config.yaml
bias: "none"
grad_clip: 1.0
seq_len: 256
doc_mask: true
MLP neurons of a small language model. Each row is named by its layer, matrix (gate and up: input weights; down: output weights) and neuron, and shows model dimensions 64-191. Each number is 128 + 24 x the weight over its row's rms, rounded and kept within 0 to 255. Numbers have three digits each. A neuron's up and down rows have the sign that makes its largest values positive.
After each neuron's rows, "fires before" lists the tokens most often just after its 100 highest values on Wikipedia text that the model never trained on.

L2.gate347:167117132119120111136158116109148153136123119116153104158125145140120136135125129119101128134181141123102135136144102154143106101127144136122128073163117076165119163112106105117146129146148137149114121151123139164138150139085112143125129107133158090125107129077162111121149123151115141146088093124142136166121119120074161123113139122087196112086132128149138131172125077084122103145081
L2.up347:133112136090152152110147137135137121162136184089115114141133151158118145137128101089143107148127145132120116147167128151141144173100122132098134122145122126156104114128158107089163127104148105138177099130155123147133123127121122128138132080144154127175119147139101182127116128091129154160078150123146091121142157097110159096142094143129131062115124125114140159191118111121117119113070
L2.down347:140162121132133163117097167062154141170159115120086102133127132150135126147129113117124116160142133097121142136128155131159127168133101124125186187102137150117135114113091135136144121164157094118125136101086104032101147113127143145133125114158161133128131117170136126113116110162082120138121143151115130119136136136162166105169124161157101147107106132101158118101135172113147144095138
fires before: "ic", "z", "ed ", "e ", "il", "ic "

L8.gate312:121129133114159089142127152147132122142181152119105135117154077128121116152129125107156161115138145129101102135134148126118145130116170141118099095133090116162121136133128091150098167129164154086129084080141130102175129151144101149111112130142136133119173117125144115165095181162113115128130157126127155114148149144125122090153147109122106115146144158119123097112106171151165163134125
L8.up312:146111122123130105103118204116205136134106093128124125151132155128102122128132138128133108084169118061155121123104142154124114151147139137104142140130151117147143089154147131114118114102127180105118120129130110112119147158136129121120095182114115103101101154105141180210123147130122112134130140143143144113110099133130100084136180111086134111117171149163130144164151112122141120134137
L8.down312:146127134116163104098124094106125144103142112113067106134138075153125098110156145161134151098095171161157129128142171116100116109110131143151112092132096094163102148158094121148150148144130151122168136130096157123147123103120101100131168106173097110136167160141111102131111181139121130138139124089155130136139100148110104143193111125180162142136129079140135124142179172125121103109102
fires before: "e ", "on ", "on", "ing ", "ion ", "ian "

L3.gate47:152111133133109149180103111130128127128146146131136173178136134155122110134126135161144124141129146110172116122111157126184168144093141167102137130139143157071140126140127089101144141140150110100097141130142138120126115110117132137141116103097119096145167130164136104087160083165111129120129113078102160071119153172129169124126131118162143094191125141114133139105142108123091153122171
L3.up47:145120144111126152163115143145109164147138158148098151109129128128135130132132109139154156136077125108138115103119132113181127113127133093157128081174110120099133128109164137163112102169108125132092116167092136116096096122053094093122134106124097129106124078150100089086135154122109158120172143080082155135139119107119127122105121120149132108091105151147095132126136171116155144112114
L3.down47:140106091139103131097136117115108106109121127148174131132102130118134142131146113144103101145165135142160168167133140118101111164122144169084145177086123164111107137154097136063124155088131140083182162079155173122130168148155131136141128132122157156138134121160142196163112111139186095129107140143149125107116131149109099154122132128133131120135145146101163127122154099131113140168132
fires before: "ust ", "ue ", "u", "l", "le ", "ain"

L4.gate2:129155135095138127161097102191114082130098087141148150131093154105144089138095106094130154156149138082094144138149105147141138113133137122104054116170128122121123049125164103104155161123138136099147162103130136132146174140124128137157123125135096109118143131138087118186108112159122120126119153159119084089164157158115170093138157136115167126134109129150127128136137133143147123131123
L4.up2:170123151170118139111142149097120126102146080112144159107115138158178179108108127147129157151093140116080093127130108178146127098122127126139098139166091118136139145136090133085077103093145121149146165137129141111144153155135149102116156113116099100092125085128093111087153128110130139109135129155096109112134087116105145115146126137136127126144151139131116110059138134141106172142126
L4.down2:135117131138087123139122120102105149101147140145086108139139144134164123164108149112110121122137135145120152150111162121095104162128135093155146169099167102116101112123098094167097113136165135131185150102126130118103090122147069145100144098175131159113137089099141115107136110073127115128127113138125146149106100133082126094075104166128114111121101110129156094125086093119073152154100
fires before: "n", "ed ", "u"

L9.gate156:152103154114153119139113087112115137141138128115111135111156113134152152141149099143086112115138115133124086167082161175084093122109152142173155118162092125105114096153109145108130117137130149098124098123142164132143134147105121173095081122088125145083110142107160092124093120162159091139104160046109162134128109123145121124103131112108171098102186151139139173158134076126121140120118
L9.up156:094094127169129117123194140145132115108078135138123094162152158111141121155148083145118163099122126131129118145145093150109136140143109125075117114187140130081187179080121123127114149146090101147127142139114115091058081146169127120096142131103090129129142132117110127123169141106095132167125160142134119139124094098137144109154106111148129130122152121134127176111111134150100139117127
L9.down156:131123129144140160075159153123132127163142135137096106136132106143156141183146131125153147161140147129108126138175103107138125124119133108145108134106121150168160149159108172111178110162106146120120119190080142099095137127114121089156139084149124180097120104108145109138150107091119134085149135142099119145127082127120077125099144172110160116125119084089121117094150164118144115119102
fires before: "em", "b", "em ", "v", "c"

L2.gate159:117160134110128113152085110173130086097138152119173148165145135161103106150137093128061122103150101132142134127146140133109092134122137152140110140144139124099106135102133160091158165109126129119172157106113131131105138103119165153150131177081108113134168134148114101130114115125153162137112137119102124128140120147105158124120137151063136116133094133124112126153182158141095119151146
L2.up159:111155099113133070129126120144154152142132123101117120135121134137072110138143125144141101135121176122132140152118116141175163132145139125147141110131126152140114104128147124167133116111133083124134137143132159110152123091121116107115095115117112124138106063137094120111096098154142118111108150154151130119170137122101129093142115141130121113108144115096120146176117090085134181057133
L2.down159:141150133142136140139099108123109084133131113152164139124161148162133149140099098130094125108123106102158101129164134094122097172107132124136093118128108104105121150114098117113118164142150112134151146113117105168124137118114148124155140204080111127130180140138130099142135152130124146166117148144104147121112123130117131110139117143121084121107100149152108126123167150143081068157129
fires before: "e ", "n", "c", "e", "m "

L8.gate155:114083099133150091138148163166133087133079106123164141139163128090146145130096115105127129123102109172119075112134130156113098134132118111113146155101116139085137111156138125122107147079108138093118143110112150109131083091142131153117137093147087180110137124145117152134117087127129099144106155116148115115130141113106138139101076122133160133159153160122126152118131136124103116118125
L8.up155:100146158115154145141102138118128157129138155135133150136126133136105137126098137152108146157077150145097119134101080137096112111103152133147139117128166138124124148144122131127137133090098182099129095143094189121141141174144135087107164163094168106116157153094110143124134088146135156159121139089168162086125125124087142125174089159177115144098132112125125098123111093151100128157120
L8.down155:163107119163128133138143146111098117179123162168098110138130119155174125120169138131171159148133120150075107112161125128145098094151145113145127168134133151136144116143120104142152146115121125166107145108114145111086135096114124151150118128141129168146084098125194120095145151137115119113134160155178090171131127149145177145074142141104137138125113130138084142141158158080163102049114
fires before: "h", "ic ", "u", "m", "c", "af"

L8.gate175:143155159121151115061103136106118162161119095096121106153140083147132124128128130119114162118104126123102104154127100088149109124133127114138111152158138168156127109147159089113134162112164143106136108135119080109116155106108110130105076154120103117147139152093126153146160135129151098115110151101170112136123153106147112162122136145133105164126097105180100101181116145136176089119104
L8.up175:126148136116194155140138125111089112123113136143133150137162138135165171149133121157117107131124177096118134152176132133171162127125162133117128105167081153131076119092094088137117112179159119105125134147133119114115117134164155171137150123094105123128187137148118104093098112123110129130114149089126151127138142138152113126122095132113156147123170155136099121122161130115116123134127
L8.down175:090116159100135144080138136078156124105139085131135156153136112101127149144137158106141118129147113132136127142131113123125150141162126090139147147156118135173094156144095147142101146134163125141162108088113107139125164108107131144112084139132183120159144166148184156163160142132112121119121090086123117112110121106123100133116127112129097138146136128132110110188128150120151098100128
fires before: "un", "it", "is", "er", "and"

L2.gate220:109150109085151145137090136108149140096146115134120139097118096130142104125105137149115119119085179113116143110130152145141167149102177111108096093132119113141130089135114120163122092102122141125099123100134121148164156133101130130120125160139147153114096142120111111116112103142119138145158149145104135160173163104110119131167130116091155127194147162104095099094130100078107114138126
L2.up220:115131114129147128093148110094156142090172117167135130087128142139143121093125136128175127120122167167147104082128115113129174125148123131129120084141118127118144113112128160127151112127123146127137119161140146138132143132133140163115151151118108145119146117144105110130098123110114121103170099161113126132150153138083099121175117143096165116139149161120146089109135168119092136132147
L2.down220:134125121176150100115158096130152145141115123134140125108121167147132150089105101086144121115175128130116113135128068071121126106141098152141162145125139157118136148136141147094135136120160139160165139121171161130133098139167108147113143105115069128160159069137124135134094136137141079119144084119139141100136116144120136147128082153159157151088135094129177132152142180159132160097119
fires before: "e ", "h", "es ", "im", "ing ", "ar"

L8.gate22:145101122120131104173096138122114096152100136103153134125141140101121113125144118128106149082154165157135142145141140113123154182100141109147138088133099113134131158170088148140117134107132122116113092132118187158111104099084105123111160167152124139131134181130081079158105143121122147126137144118135143105158128113101124137119190106141119118153126130101139085091108102122135155114112
L8.up22:120102133115134113140158140140121119149099158125157112151128143135113102138165106182169119091137160045155121126105193155152141114152110082116147109104123131127096118123129111103144148134170125123163138150161094124143151165194074132162103157160128126082143187121122144136156143091116155147114123107108111111114105134130127153128153154149151157099109135163118086111138116106092128119183
L8.down22:163142123084077145119144120064137108114159107132120125109117123116155104128143089118124140068123125087081105126095144132102141116115150159114139155140146186153117107150154136132120111131089152124091133144113101133115118128123089140105093169164123137154107124097113163134141130135145137102099133128120135117144117108109137126132150147105109110108137125139155114098188122158109159164107
fires before: "e ", "d", "am ", "an ", "it", "ing "

L9.gate230:154134165081104124137133119143127119136119129136153098133121128129124138102101154181101130134114128130057094128129111122157100157108151132164090148138115131119104120120139103144088119054125172097136159117137128130117129148144132117125151116157147153129149152069170119146076102106142161178118171128152124142144165085089154101097093106138197139092111155163138133115140116120131160120128
L9.up230:147106115167099100127157109141094118108128096160130130110153130135139132126119101120107141137163133170109126126139112103113134142116119112148171126120126140118133117159137146098120080133136131111155112135103144168058171144094165160104195110172131145108126157153145070139133121104204118090099142157128094185148119104128080108130118104129108115144106118137136147090118157121113113115114
L9.down230:136122099117114115081108110158132116167127120131143114164140125141109081147106153125117105149097147113132138165058149120146125113075100134099135126130138149123145133108138124114129120142105140157146107107075152085138166134163133126152140121135110145141128128086142162133176114146141106170130129111105138107134122143136120116171117098145129126109141145124077125172155099105134145075127
fires before: "in", "c", "ion ", "v", "ited ", "ion"

L9.gate249:133102132149154094173178137116136132138114147139123138114127138127090148127090125106118152135115120095108131136120174142159128124131145163149136103165096099094133133116129057139129151137127173080118114132110098122137126140143128141127104169083139136140155116115073150099157131123094137129107147109113114135162119118107121129156117125140134097147127151124096102114065100131084137142112
L9.up249:151150160120118107122153138136098136134127134142111154145129152128121140145131108109133126112135111147117144135135088136146169130176175154118109105122121145138118137106145107172099140157102100112151124109102143128113163140126131167163070126136113161115172120096101130133153141107115161155082139172137078176127176136162124110139102125122137109122067153136087145145113138121107146131159
L9.down249:150100114138137110126143087108100158157131150131147108140122149129125089132111102129096104160133126137142089163170116147110146161124110192088137102151126124178117117121088138170124093123209134142122116144109137125098126152209125154178125120083140121137135112112121136116111108158125106127112108126101106155132136146118194133163104100094131096064140110124122141115102137142125098131150
fires before: "n", "n ", "az", "ned "

L9.gate93:140132110126159115126156151136121143125134105104141090137119103095130136158108148109123144140100108137079124116129123127092090114126147151184115119108119169092141105129108145114156113159101086099088155112121105093129091094098166150146118082135128150136107100152133136107166188145160111128136140137117093131121189175114104112142148127136140136133115108162148145088113143110084169144128
L9.up93:179121141158102189157141131123142148113143079123166107157132118094097123127135097094114157083109069115116099100119104127100104129124138122101144124139129110125129136090125138107120105134143131080136177172109126111124136151098131108111156104123151102116115188129119122135137091085124134113116118102146147151137162111136100120112084122158114139127187089100161101078112149165121125106111
L9.down93:132154122108156125143121179111121101099147142124105145139092159143121144117128119118150142121131173162155180138118149143113146152118146104130126130164145099145158126125160125119153120133129132114162128148151134149121110112136089168132129142161158130109091177141124122147076123128158172111122144105138144093168086115141122138116093145165128122164112105129149140188146072108147078079149
fires before: "| ", "(", "\n", "ol", ": "

L2.gate336:132156130130126170139146092131126112127091136093149145124086142089126139145101099170086112114135123155098141142123102100081096090124164115175105105150123115109108083116121091160134113138119132086126085114142140072137095064136136159151136130112141140123101137112140127129127110104116120135161141135131122111120125136101104143123132121108132138124129126121150144123086110119127163168100
L2.up336:117193139201125179131145084148136100136119159136154146111123180112112131130150089174080145085133118133141127111124126151087128129106113131158116096115122123129114116100131088141159128121119144134110122070175111086153129101118135176125141138118137155148141154150155131111132139081062113126166090141151155113100126158097104095167135143096129112132130123125140137081108095150144157160162
L2.down336:104111117154097079121148148132157142114176163136124102103139140140096121140175099102143133115144132096165103081136142174170126179135112174090184119103123155137137158111128125124120173102157119137120176115139136170142177181099146133125128121114149168124156145136111122136136179148113142097134112120091152103130126156101134071151136143155088129117129107147095093085161117126143106094166
fires before: "| ", "as ", "is ", "e ", "("

L9.gate80:163149142120150094130150149157095100137120156116150112119076123114150119113159121139112145146119136113129145167134134164118128118168100141160132103118162129130154094121144084176119115123167111126157112136138154085095138108147134125147112129114126101137155138130163127151129159153131115186165141108066153098132125125118165080072111075138120118153111152095142166143133140121143151121130
L9.up80:101127104120110155101128134143127112146163166116105077146105138074087158121098100106174110147113106091132122107155129138122124122142131062107110101136132096118132118125118123174111136138134116140106153114085143139086102137150135142095115108129137103113181077093119149115121171134150078137108150134130154172108116103107098118128156092107160122125109185134126146121096153103144145158137
L9.down80:105093161103154115104115110170161122087101125143119137147150128170033147119138138094159122133146141100138134101149172137136122133133150101126134139107149159084134121111200137132169117100130135098155141127079105178098123128112184126150104111123123120102127114102090158143163142139138106142125138133174159110151166119097129127104115112152124138132123152132108126091120131130163128155123
fires before: "tion", " ", "t ", "h", "tion "